Weights of a small transformer language model: no biases in attention or MLP.
MLP neurons of a small language model. Each row is named by its layer, matrix (gate and up: input weights) and neuron, and shows model dimensions 64-127. Each number is 128 + 24 x the weight over its row's rms, rounded and kept within 0 to 255. A neuron's up and down rows have the sign that makes its largest values positive.
After each neuron's rows, "fires on" lists the tokens most often at its 100 highest values on Wikipedia text that the model never trained on.

L8.gate495 [110 131 113 161 132  92 102 109 121 134 110 166 156 157  82 177 141 130 122  84 100  93 173  66  98 128  76 107 122 114 136 116 179 160 117 119 139 112 149 149 124 153 126 150 104 150 110 109 120 151 128 133 165 175 126 116 173 105  93 147 154 150 149 110]
L8.up495 [152 109 135 137  94 127 135 148 160 139 122 119 117 131 146 146 122 131 145 116 168 133 146 115 107 118 132  99 141 120  95 128 123 128 120 120 111 167 138  87 113 133 109 127 120 112 158 122 115 101  89 144 162 135 153 137 125 103  70 127 104 143 105  76]
fires on: " with", " as", " for", " in", " CC"

L2.gate988 [131 147 138 122 139 149  95 123 127 137 149 136  85 164 144 106 121  75 140  73 124  88 126 120 145 138 122 126 109 101 153 105 152 170 108 143 171 116 156 144 179 158 159 130 118 117 138 113  67 148 112 147 142 141 102  94 177 122 124  96 134 129 104 128]
L2.up988 [131 188 158 141 107 122 146  95 145 158 153 150 113 111 168 157 106 159 181 126  93  72 100 127 129  83 164 109 102 159 103  95 139 123 100  83 173 162 155 124 126  83 144 138 130 142 107 135  71  84  83 105 126 103 121 103 122 148 124 114 121 133 159 132]
fires on: "–", "nd", "f", "b", "ly"

L16.gate754 [127 115 138 120 116 137  84 101 136 131 167 140 126 119 124 115 121 136 118 105 129 121 116 107 132 135 130 126  92 161 125 147  93  75 114 175 132 117 108 107 101 146 149 149  96 147  85 133 123 166 132  80 152 132 104 136  96 144 110 122 128 111 120  97]
L16.up754 [ 89 164 154 110 141  87 138 152 123 143 131 114 128 128 120 126 117 134 110  92 135 102 133 137 124 118 126 105 155 116 134 164 121 148 138 112 139 118  93 152 114 149  85 124 155 127 105  90 157 125 141 119  97 136 120 136 151 165 146 155 122 144 180 115]
fires on: " ", "20", "\n", "ip", "col"

L8.gate319 [105 101 118 112 128 134 125 110 135 142 118  76 117 140 113 159 144 127 135  97 131 113 119  88 125 166  85  73 183  67 159  81 141 117 115 122 102 125 126 194 132 153 113 141  74  93 120 126 112 145 107 198  91 178 116  98 123 127 124 114 136 148 108 104]
L8.up319 [143 116 151 143  44 121 142 149 118 113 153 156 133 109 124 154 137 104  99 109 109 119 184 121 189 119 156 115 126 149 108 125 171 139 169 119 167 135 118 101 130 115 129 108 119 126 148 146 150 125  86 150 157  99 135 109 152  96 126 124 125 152 177  71]
fires on: " of", " as", " to", " is", " from"

L7.gate681 [ 87 113 114 108 109 117 126 148 163 122 141 105 113 134 116 114 101 164 136 134 175 113  93 134 144 181 123 142  83  69 136 106 148  94 133 125 159 102 150 136 162 148 179 102 148 137 131 144  95 143 139 157 184 116  72  93  97 123 112 144 128 135 154 116]
L7.up681 [103 144 119 134 110 163  93 144 144 133  89 134 124 114 111 106  44 127 104 138 147 133 132 116 115 118 146 115 121 147 113 145 122 113 165 152 143  82 107 169  82 133 158  74 110 138 133 151 120 102 125 153 147 149 132 150  98 135 122 137 109 134 125 148]
fires on: "ay", "8", "0", "ing", "er"

L18.gate247 [109 166 123 162 162 107 119  89 136 133 131 128 105 122 144 108  88  89 103  98 183 100 113 101 176 154 125 176 111  92 142 107 161 157 126 157 128 164 125 150  97 152 130  97 136 120 142  74 122 124  91 142 133 141  62 101 150 143  92 147 122  90  97  89]
L18.up247 [104 135 169 130 118 124 148 131 136 106 108  95 173 103 138 108 131 117 101 156  97 130 183 159 135 125 110 131 100 141 132 154 136  76 130 126 165 127 114 106 156 127 161 131 142 176 126 118 154  79 133 138 112  67  88 109 111 156 155 139 100 140 109 110]
fires on: " of", "20", "f"

L2.gate590 [131  84 107 144 139 167 176  77 135 128 139 161 146 123 141 161 116  97 156  91 121 125 147 145  95 116 136 124 133 165 144 134 110 118 120 140 116 163 133 180 138 118 135 117 117 145  93 110 123 145 136 146 159 177 129 106  99  88 107 106 150 194 124  96]
L2.up590 [141 103 188 156 111 103 127 120 122 140  81 109 145 148 127 152 121 115 115 129 159 149 162 133 110 109 137 111 158 103  92 133  87 123 116 191 102 150 111 115 132 114  64 125 151 155 112  85  99 168 122 160 165  62 156 136 125 127 142 135 140 139 143 142]
fires on: "."

L17.gate191 [117 152 124 122 177 132  92 156 134 126 182 110 107  87  71  96 104 166  90  86 133 147 148 144  87 132 126 153 163 165 119 150 123 129 142  97  56 142 110 162 158  63 109 145 135 137 143  98 144 115 121 121 124 112 135 144 107 144 115 119 157 158 165 145]
L17.up191 [158 144 165 161 163 127  90 123 156 132 127 119 135 114 136 147 129  93 133 148 128 141 100 130  91  91 117 146 104 165 104 144 159 136 126 146 120 177 134  68 141  77 103  92 113  89 141 137 150 136 108 127  73 102 161 120 159 122 132 150 146  85 158 127]
fires on: " not", " st", " been"

L18.gate913 [177 161 133 121  70 117 132 126 157 146 153 133 132 195 143 141 138 109 155 129 165 136 153 151 146 168  76 122 145 117 102 131 149 134 170 134  81 140 123 135 113  93 111 100 111 139 108 139 139 140  83 178 133 155 104 110 150 156 116 122 147 134 122 128]
L18.up913 [131 152  88 148 122 150 128 128 115 139 164 164 134 126 127 118 127 113 174 115 141 116 129 113 185 151 122 109 158  80 104 164 170 157 191 124 113 117  99 141 137 123 133 100 123 149 129  94 162  84 164 129 100 163 117 133 152 141 127 170 148 166 151  97]
fires on: " in", " In", "In", "-in", " of"

L7.gate173 [105 154 117 126  77 127 141 118 126 136 126 155 146 155 110 130 109  77 117 108 176 121 174 144 136 118  70 159 112 138 141 114 113 119 104 120 125  88 184 133 160 135 115  91 107 150  98 120 100 104 144 114 138 125 103 107 154 130 103  91 107 108 150 100]
L7.up173 [147 151 175 135  99 153 119 143 142 123 148  95 115 139 163  79 167 146 135 167 118 124  54  93 109 132  84 151 187 183 113 139  90 103 124 128 136 159 109 108 143 124 139 131 141 128 121 148 174 135  90  94 131 130 162 115 140 176 123 125 162  80 110 138]
fires on: " York", " ", " New"

L16.gate600 [141 117 132  94 149 135 118 112 137 105 134 104 131 103  89 122 133 162 173 142 135 160 117 139 107 161 124 118 124  96 121 141 131 110 130 139 125 169 138 124 109 148 133 144  77 145  77 122 117 103 148 140 121 163 137  83 124 123 129 151 122 182 127 102]
L16.up600 [158 142 122 131 112 157 126 119 146  99 123 123 169 114 143 120 123  91 136 139 113 158 111 142 115  94 132 132 140 135 103 127 122 151 164 126 126 207 126 125 148 127 135 149 105 165 132  48 120  72 119  96 118 170 168 147 122  84 143  97 135 151 111 159]
fires on: " World", "|", ".", " world", " state", " con"

L17.gate810 [139 111 133 190 133 150 116  94 187 101 129 141 118  76 149 115 153 121 146 132 133 133 124 137 117 101  41 134 124  85 154 131  88 134 137 158 137  97 151 173 120 128 159 153 121 160 129 130 124 129 156 116 122 170 162 117 134 113 101 145  82 156 163 125]
L17.up810 [125 129 124 143 129 127 147 151 144 116 163  89 116 134 127 111 118 164 119 134 137 119 104 142 102 122 160 137  67 117 152 145 109 125 146 124 146 166 100 118 124 157  99 136 105 121 139 103 136  98 104 130 118 114 122 159 121 107 141 152 137 158 108 155]
fires on: " |", " |\n", " ", ".\n", "\n", ".S"

L18.gate719 [128 119 123 145 129 143 112 115 153 144 145 118 138  85  96 114 102 133 101 120 148 180 133 149 140 143 137 131 139 153 126 165 127 169 126 164  81 143  96  97 148 117 140 101 143 149  94 109 128  89 160 142 113 156  76 118 162 120 128 119 124 128 177 143]
L18.up719 [153 106 117 118 154 129  81  97 117 136  95 126 178 131  78 172 125 144 140 121 134 132 119 113  72 139 116 141 122 104 114 157 163 121  99 131 138 148 144 122  94 106 139 123 111  85 143 148 171 166 129  97 152 119 176 132 146 133 160  92 135 110 164 116]
fires on: " to", " st", " can"

L2.gate1004 [133 152 104 143 142 155 105 142 118 147  98 120 115 142 121 148 130 113 160 153 117 149 132 106 140  81  97 109  92 119 136 151 103 121  97 123 111 166 141 190  71 125 130 124 113 146 121 158 107  97 144 163 135 167 104 132 120 118 105 164 140 113 129 105]
L2.up1004 [115 128 131 155  99 141 141 135  87 100 114 133 125 148 194  96 145 117 149 115 100 122 136 165 105  95 139 141 123 145 129 131 134 118 132 119 154 161 114 151 127 104 102 152 139 186 111  91 156 138 151 114 152 134 134 146 133 121 177 135 127 146 122 143]
fires on: ".", " |\n", " on"

L18.gate87 [120 160 107 124 123 101 121 131 172 100 138  86 134 135 144 119 141 116 133 115 159 119 132 142 128 153 104 135 174 110 133 103 115 111 121 129 111 149 149 156 147 126 126 101  76 143 134  76 178 122 107 146  74 179 126 109 174 134  80 107 116 113 153 135]
L18.up87 [188 151 152 159 133 108 138 131 161 134 129 114 114 131 153 180 168 113 149 129 139 125 154  99 123 162 135 128 111 103 122 126 164 153 114 123  98  91 103 123 101  80 163 129 104 152 118 137 175 118 129 154 140 127 101 137 109 133 133 146 130 141 131  89]
fires on: " in", " o", " on", " at", " In", " On"

L7.gate321 [138 172 120 129 123  78  97 111 143 112 145 135 159 118 160 127 106 133  87 118 160 122 106 164  80 136 123  96 131 115 142 112 139 111  94 170 107 145 134 173 119 127 169 152 131  98 166 110 121 157 147 125 137 124  86 121 147 135  72  99 166 127 117 123]
L7.up321 [139 167 175 126 101 147  76 124 126 121 153  99 106 114 118 115 145 109  94 108 123 114 110 134 109 139 123 115 170 157 131 107  89 142 148 168 125 148  97 115 150 131 151 125 137 108 129 166 143 148  46  98 116 112 173 109 124 144 173 143 122 110 155  96]
fires on: " by", " that", "8", " which", " of", " "

L17.gate291 [157 125 103 155  91 133 115  67 168 128 123 117  93 118  84  78 169 129  95 145 151 116 112 114 184 116 139  94 160 154  77 144  84 124  94 130 114 129 107 113 173  94 144  91 168 133 124 156 151 151 142 125  96 138 123  80 162 130 102 122 131 128 115 118]
L17.up291 [133 102  92  77 125 106 101 107  74 144 129 123 173 148 103 129 107 126 113 104 171 108 135 119 116 142 145 135 174 155 145 192 129  91 150 140 148 149 149 118 122 122 111  92 115 130  97 114 133 127 148 136 139 124 164 126 120 145 136 124 118 129 128 132]
fires on: " ", "–", " to"

L17.gate154 [105 138 124 132 104 157 134  91 186 128 109 132 127 118  89 152 152 114 143 143 127 125  96  99 155  99  57 164 105 140 141 152 130 104 123 131 139 117 110 159 108 115 116 141 123 148 121  85  91 172 125 129 163 139 106 143 154 106 109 119 159 145 138 116]
L17.up154 [141 174 122 142 132 130 105 125 146 142 114 155 132 151 163  74 120 141  80 135  93 181 135 123 110 132 148 164 114 120  75 155 133 120 134 137 139 149 121 138  99 125  95 171 157 102 117  87 130 111 142 125 154 125 142 145 113 126 143 142  78 194 108 115]
fires on: ".", "$", " chart"

L2.gate446 [155 162 115  96 143 138 119 154 132 137 135 140 107 129 128 117 139  99 132 139 154 173 115 112 116  99 118 108 124 167 104 106 106 147 120  86 108  92 104 132 125 133 119 102 111 162 145 136 123 127 139 122 106 134 125  91 101 119 146 143 123  92 161 131]
L2.up446 [101 105 168 158 145 150 122 138 119 136 117 139 143 147 132 108 138  97 101 171 155 112 125 115 115 123 116  83 145 143  97 151 113 150 141 131 103 119 168 122 172 135  77 129 116 131 133 129 146 166  89 150 120 157 132 152  96 172 130  97 116 103 121  89]
fires on: " M"

L16.gate417 [127 161 143 155 131 135 117 144 162 141 200 145 105 126  87 110 153 161 122 156 132 125  97 108 120 117 152  98 106 145 137 167 112  75 155 135  95 126  93 162  67  95 173 121 100 138  86 152 147 141 135 162 121 148 115 119  96 164 113 107 140  88 130 101]
L16.up417 [144 140  74 119 132 130 132 119 125 144 146 112 109 148 130 134 154 148 147 134 104 151 124  82  80 115 144 108 127 158 154 147 169  92  90 117 150 104  70 152 135 130  90 116 128 128 119 127 115 145 148 155 137 118 153 143 142 156 145 106 121 134 138 128]
fires on: " ", "os", "u"

L18.gate641 [131 142 162 113 158 150 157 107 162 158 101 143 111 120 113 133 186  97 117 128 105 146 156 102 153 125  94 107 133 189 139 167 155 110 166 135 106 129 152 154 124 101 153 142 130 131 105 104 121  82 125 122 151 137 114 134 145 154 100  92 139 142  96 108]
L18.up641 [148 117 162 174 153  61 153 143  95 105 142 107 132 144 125 123 136 133 129  91 133 123 115 115 117 113 100 125 139 106  94 130 125 122 133 132 144 155 145  93 137  93  94 134 128 142 140 113  84 140  95 111 146  87 143  88 119 180 139 130 159  94 163 106]
fires on: ".", "–", "ov"

L17.gate124 [109 106 167 128 118 154 123 141 125 119 150 113 108 112 131 113 148 151 167  96  91 145  95 109 127 126 107 106 122 119 143  89  79 110 152 141  84 131 142 130 131 144 175 102  91 102 154 111 132 134 127 137 123 186 151 114 144 129 100 116 101 176  95  93]
L17.up124 [108 114 127 157 122 133 132 131 139 169 138  84  81 141 152 176 137 115 143  97 111 154 119 132 141 151 109 106  94  89 168 138  79 135 157 168  98  86 126 173 119 157 129 102 119 113 150 105 115 126  90 121  98 158 127 133  90  87 144 187 117 131  93 106]
fires on: " |\n", "\n", " |"

L2.gate121 [148 170  99 168 134 146  85 102 108 153  86 102 128 102 164 138 136 177 124 125 155 157 146 131 157 155 165 126 131  89 125 117 126 154 131 110 153 157 133 151 165 159 120 162 132 102 127  96 133 118 100 126 177 148 116  95 101 139 123 131 146 136 164 163]
L2.up121 [126  90  98 142  93 113 153 144 120 172 129 132 129 171 141 139 129 117 130 105 126 127 135 117 125 133  90 115 135 138 129 101 139 193 168 183 142 103 123 140 126 112 111 127 117 128 143 121 110 104 140 134 124 113 132 163 157 132 123 146 103 154 146 119]
fires on: " of", " Party", " to", " Lieutenant"

L7.gate140 [133 187 114  94 102 121 117 101 118 148 147 132 109 168 137 101 142 146 111 132 168 104 129 109 148 104  91 110 134 143 131 128  95 125  94 101 157 119 192 133 132 119  96 141  62 171 149 108 167  90 118  62 109 164 138 130 128 102 107 112 116  85 123 112]
L7.up140 [156 166 119  62 110 138 123 112 150 110 124 130 113 160 167 116 215 160 104 129 109 116  97 120  90 110  95 111 130 183  88 140 125 124 110 103 129 164 149 120 140 143 113 174 123 121 116 119 125 143 123 147 102  95  91 105 143 104 118 120 116 120  96 139]
fires on: ".", "us", " ", "est", "ust", "ount"

L9.gate512 [146 165 122 109 136 136 137 112 136 158 125 124  80 134 115 115 134 106 164 149  91 112  99 132  82 155 123 142  95  99 141 144 134 125 143 113  89 136 152 146 162 168 142 140  94 120 130 140  85 110 109 132 144 141 103 165 173 182 101 119 147 107 129 107]
L9.up512 [112 151 146 156 127 123 109 109 153 171 151 126 119 141 109 128 148 150  83 143 140 104 127 110 181 124 135 129 153 130 137 124 141  84  92  99 144 159 119 114 134 130 119 102 160 144 162 135 134 101 122 150 124 142 155 173 110 111 121 140 140 148 125 121]
fires on: " B", "o", "an", "t", " and"

L17.gate546 [112 132 130 132 135 126 130 101 160 148 118 130 157 143 170 127 129 140 135 111 166 123 110 145 138 120 104 114 132 142 101 104 135 164 138  81 134 118 201 145 111 127 183 113 102 126 129 152 115 155 126 127 118 102 128 137 146 122 108 100 165 103 135 124]
L17.up546 [ 97 128 136 105 163 145 122 131  97 151 107 132  91 135 136 113 188 151 146 167 131 130 120 168 100 144 114 182 125 174 149 118  91 104 143  75 137 120 132  98 117 127 139  95 164 127 140 156 110 163 125 133 142 115 133 141 133 163 113 118 132 128 101 139]
fires on: " ", "–", "af", "ras"

L13.gate499 [104 121 160 139 112  96  88  95 156 152 129 119  93 153 118 119 101 130 163  99 121 162 123 157 104 144 125 108 148  76 132 111 101 118 144 179 101 158 141 139  95 144 143 141 118 117 127 104 134 139 122 161  89 172  76  93 122 169  95 129 123 132 106 160]
L13.up499 [124 128 125 108 111  94 107 127 121  99 125 164 178 139 110  75  91  74 107 129 139 125 118 123 176 152 109 119 120 112  82 124 156 103 178 107  89 168 103 128 112  73 158 126 141 124 106 139 140 117 137 141 139 136 165 127 165 116  81 110  61 124 210 104]
fires on: " there", " out", "There", " There", " rest"

L16.gate856 [147 151  96 121 107  98 143 128 134 134 129 145 130 155 139  99 131 140 143  99 149  94 208 142 128 106 107 128 145 107 138 130 146 124 148 109 112 142 134 125 111  97 142 159 146 143 140  89  84 129 104 127 122 117 146 130 133 162  92 124 143 145 150 168]
L16.up856 [135 125 151 121 137 133 167 119 126 126 139 120  87 167 137 138 134 160 156 119 193 144 152  86 136 117 146 131 159 132 104 137 110 123 190  95 121 190 146 186 142 110 116 153 142 137 144 110  91 140 105 165 142 134 116 123  92 176 131 140 143 143 131 143]
fires on: " Al", " al", "Al"

L9.gate780 [131 155 147 150  90 122 108  70 102 158 124  85 123 132 148 104 139 125 157  80 106 156 104 127  94 133 102 100 117 108 125 111 121 163 126 169  88 147 165 148 125  95 154 122 107 134 129 122 115 143  92 136 131 148 107  68 133 118 124  88 171 110 128 139]
L9.up780 [144 105 167 115 104 136 170 100 114 156 118 116 172 141 148 106 111 154  86 125 134 128 140 109 139 108 139 143 135 127 110  85 179 112 169 161 124 162 132 158 130  92 157 101 129 190 104  98 134 151 116  96 109 131 125  93 138  65 147 116 109 128 152 121]
fires on: " along", " this", " there", "There", " There", "."

L16.gate246 [135 119 110 145 136  88 172 144 132  92 154 139 101  97 113 124 104 132 128 132 144 169 171 175 119 117 129 114 126 141 139 120 120 142 130 139  92 102 104 120 150 108 115 131 142 121 154  81 110  85 130 120 132 146  95 106 153 137 128 162 193 160 154 112]
L16.up246 [143 134 132 142 137 135 140 162 130 134 129 166 135 103 100 127 137 137 126 155 134 118 119 104 135 118 133 114 124 115 125 128 157 101 115 190 119 112  79 168 111 170 117 115 140  91 175 145 118 146 115 126 174 150 116  91 134 104 124 152 138 118  77  93]
fires on: " A", " J", "==", " invol", " con"

L18.gate797 [ 74 156 100 141 173 102 127 124 161 119 149 105 134 108 121 147 104 130 121 108 126 108 161  55 129 148 126 175 148 106 109 129 163 138  96 154  92 137  64 174 141 104 131 164  93  84 116  86 120 101 100 126 140 167 125 113 131 110 148 129 162 135 128  68]
L18.up797 [156 121 118 104 101 136  94 135 130 143 104 171 163 152 125 130 112 100 126 152 145 107 141 145 121 104 133 159 135 112 173 110  61  47 119 156  91 134 129 134 104 152 123 126 120 126 166 149 111 145 123 159 143 158 190 144  81 128 119 131 152 149 109 120]
fires on: " a", " were", " for", " as"

L7.gate589 [114 141 119 139 129 171 151 119 140 132 147 121 169 115 107  97 129 145 109  97 125 120 139 144 136 120 127  79 112 132 136 137 131  94 117 113 111 109 129 108 155 115 128 191  92 110 169 141 124 161 134 146 129 125 102 119 145  81  76 147 124 137 127 129]
L7.up589 [ 59 154 142 144 110 144 169  93 102 146  85  98 152 120 137 146 101 151  96 107 109 163 142 132 115 144 147 153 127 112 131 136 165 121 146  94  93 111 170 107  94 165 118 159 170 100  94 154 117 150 101 134 106 167 129 119 123 109 106 135 128 120 112 111]
fires on: ":", "or", " after", "h", " as", "He"

L2.gate421 [129 130 137 100  57  86 123 122 157 123 143  98 136 133 138 103 128 137 105 113 140  67 153 119 156 146 124 127  90 163 118 123 169 106 122  79 140 147 185 142 122  90 120 172 139 176 120 125 120 132 132 110 124 127 178  91 119 142 123 164  88 110 113  83]
L2.up421 [118 135 111  98 155 111  79 126 142  94 133 154  92 113 115 106 101 184 110  63 151 125 144 133 161  63 167 143 171 150 180 117 134 163 140 188  69  93  88  78 156 137 148 100 126 113 156 147 119 108 119 112 122 155 126 153 154  93 132 125 151 106  99 139]
fires on: "O", "L", "E"

L16.gate396 [124 157 134 129  98 140 133 107 149 117  92 100 161  86 130 121  89 111 121 137 186 156 129 157  94 142 112 138  92 131 108 139 124  95 124  94 136 148  78 110  98 128 147 133 109  95 172 120 131 142 111 119 159 184 111 135 105 140  98 123 152 170  99 148]
L16.up396 [145 101 135 120 127 145 155 122 114 171 148 106 131  88 125 106 142  58  78 104 174 152 140 161 134  83 141 111 117 153 132 155  92 143  94 134  98  91 120 131 135 156 164 153 136 117 116 129 121 162 142  93 115 170 147 141 124 161 140 143 165 135 108 116]
fires on: " was", " and", " is", "M", ")"

L16.gate686 [128 162 106 116 147 123 161 133 174 142 108 114 110 131 104 118 131 119 123 136 134 117 149  83 157 147 136 159 112 148 134 104 137 144 151  98  73 131 139 107 125 116 134 151 128 125 119 132 122 130 104 149 122 126 162 150 125 136  92 171 118  80  98 146]
L16.up686 [126 148 139 128 101 122 173 130 123 137 144  96 119 138  82 101 139 152 158 176 140 131 128 173 140 163 112 103 118 133 142 144  89 112 140 115 124 118 130 101 103 137 141 109  98 159  89 102 131  93 115 126 108 134 112 113 112 203 120 132 133 126 139  79]
fires on: " ", "19", "–", "20", "18"

L16.gate160 [117 125 115 147  90 123 144  95 121 134 143 103 153 158  90 144 105  92 118 117 134 122  92 132  96 124 154 121 128 126 129 144 112 126 164 128  92 119 122 123 147 146 152 158 105 132  98 104  96 133 119 141 165 144 110 109 135 113 107  84 163 142 125 130]
L16.up160 [127 115 120 146  96 167 131 139 131 126  91 135  85 118 154 108 133 138 133 121 136 143 138 143 117 131 121 116 107 169  96 173  58 120 121 129  92  97 115  98 108 155 154  81 137 148 180 138 159 135 170 106 102 133 147 116 157 141 139 138 146 151 107 111]
fires on: " was", " is", " Sp", " |", ";", " =\n\n"

L2.gate224 [168 137 131 110 119 153 106 128 153 100 117 100 111  97 130 134 126  94 131  91 140 108 171 120 135 130  81 157 126 138 106 105 109  82 129 113 144 151 170 115 102 128 137 167 143 186 124 123  96 142 166 148 135 117 164 121 105 126 119 139 105  77  97  98]
L2.up224 [134 143  92 148 145  79 117 145 160 102 132 142 146 137  81 117 111 187 106 126 131 121 124 129 152 127 138 121 127 148 147 126 124 121 108 151 109 106 151 159 142 104 114  92 126 103  98 127 109 135 102 148 101 180 152 118 176 115 122 121 118 118  99 122]
fires on: "L", "O", "S", "D", "Z", "E"

L7.gate811 [123  90  78 146 143 129 141 166  99 162 122 142 148 112 120 163  82 111 112 102  70 125 152 143 115 110 120 101 121 139 131 161 142  62  94 151 122 121 109 149 144 127 120 159  95 160 151 144 140 114 141 132 128 119 139 116 115  77 149 159 115 116 124 123]
L7.up811 [124 138  85 153 103 138 176 109  99 137 110 135 105 108 130 146 141 105 119 132 109  76 125  88 105  94 156 166 150 156 114 120 127  83 107 113 118 132 149 133 137 129 104 123 138 145 103 149  95 131 143  81 125 137 116 122 134 144 131 140 121 127 155  72]
fires on: " on", " as", " after", ";", " at"

L2.gate912 [ 89 188 153 171 118 101 120 159 108 129 141 161 106 147 124 142 104 110 146 104 138 178 162 153 112 117 129 125 129 137 140  96  91 163 133 124 126 151 132 207  85 125 138 125 117 118 147 131  79  83 121 127 128  76 105 125 159 118 123 151 152 121 175 116]
L2.up912 [161 114 104  96 141 134 109 114 131 124 127 167 161 145  97 128 130 122  91 142 139  74 139 114 145 111 132 138 112 103 121 121 165 169 185 159 129  99 109 109 141 144 137 163 170 116 133 126 141 143 156 158 121  89 119 109 140 130 148 192 152 132 106 124]
fires on: " a", " A", "Q"

L17.gate919 [135 131  91 127 150 134 153  91 147 101 138  81 131 156 123 116 150 110 109 128 154 146 150 156 135 134 113 165 145 123 149 117 135 126 103 141 101 163 104 131 117 126 125  90 136 139 171 154 132 138 155 161 130 107 103  97 129  95 105 119 173  96 141  92]
L17.up919 [157 167 111 158 126 153 139 101 132 146 119 138  96 194  69 141 104  99 109 214 144 168 122 126 125  85 129 137 107  94 170 129 113 137 138 144  97 158 121  97 116 120 129 130 114 140 130 118 140 127 103 125 120 154 124 117 129 106 112 117 118 134 106 128]
fires on: " t", " Con", " st", " cont", " St"

L18.gate625 [116 132 123 107 128 112 114 105 151 114 125 120 146 154 115 152 142 136  97  84 170 148 135 158 179 169 136 128 126 111 148 110 136 150 173 123 126 143 131 155 132 118 127 154 107 116 114  86  88 173 118 183 118 121  98  98  81 119  94 148 109 162 125 154]
L18.up625 [ 98 139 135 144 134 123 119 106 140 159 127  85 102 135  90 142 149 117 117  96 138 149 112 186 104 137 130 104 155 127 153  99 132 136 180 142 104 147 154 156 150 125 162 118 107 109 137 176 109  98 131 111  99 108 116 166 130 123 120 167 161 146 102 135]
fires on: " of", " to", " by", " with"

L9.gate564 [ 98 112 156 116 141 138 111 127 143 138 160 114 132 123 110 147 111 110 120 110 121 108 156 128 135 148  83 144 131 151 155 161 148 130 168 142  91 151 144 124 123 123 116 135 103 129  72 126 108 106 101 162 152 124 169 152 156 155 139 126 148 132 116  94]
L9.up564 [156 122 119 182  97 110 132  98 143 109 118 132  89 133 169 131 111 145 168 111 168 160 109 121 129 133 109 103 107 165 113 155 132 123 119 117 108 105 164 133 134 106  93 102 177 129 122 132 124 104 122 116 124 133 128 120 139 122 121  97 134 141 111 154]
fires on: "\n\n", " |", " =\n\n"

L7.gate1012 [106 129 186 167 122 115 133 119 132 110 144 120 163 152 118 149 147 106 146 104 127  96  86 147 100  80 152 114 123 155 136 160 131  85 123 142 137  74 144 169 162 152 151 150 117 139 116 115 110 102 136 120 161 168 115 112 115 142 112  97 159 138 126 159]
L7.up1012 [154 113 121  92  97 111 140 125 146 180  67 130 112 143 124 152 121 137 147 140 130 163  94  73  93 105 118 161 102  95 123 161 130 107 101 112 127 139 143  98 141  86 100  82 131 119 133 115 193 113 135 112 141 143 125 136 150  97 141 113 103 152 117 126]
fires on: " which", " is", ")", " was", " (", " who"

L7.gate482 [134 125 106 146 122 147 155 100 123 138 112 151 119 125 158 120 159 109 124  80 130 156  95 133 139 107 120 113  99 137 112 113 110  96 127 152 107 138 119 203 169 155 124 180 124 141 124 127 115 159 138 133 146 123 112 124  96 149  84 153 142 176 163 124]
L7.up482 [140 165 144 172 124 133 115 141  97 142  99 142 148 100 131 149 162 120 134  76 109 117 147 153 108 128 132 109 131 130  80 127 141 118 163  78  60 125 113 129 127 127 122 144  82 121 141 109 141 133 128 133 195 112 111 143 120 107 115 124 115 131 166 157]
fires on: ".", "ter", " C", " John"

L2.gate994 [145 114 116 104 142 126  89 132 154 163 134 131 121 168 108 141  87 109 116  96 156 142 125  67 111 152 140 130 127  64 123 113 156 165 161 120 136 131 182 184 141 137 151 150 113 118 102 140 116 107 116 147 142 156 113 107 180 115 112 105 133 156 121 107]
L2.up994 [169  87 117 136 156 145 125 134 122 115 113 148 161 128 146 126 152 122 102 137 144 107 180 101 125  94 117 141 150 101 144 178 100 142 152 146 101 167 120 125 130 105 172 123 132 122 126 149 103 106 126 141 129 118  85 111 181 153 125 209 150 141 156 118]
fires on: " a", " no", " any"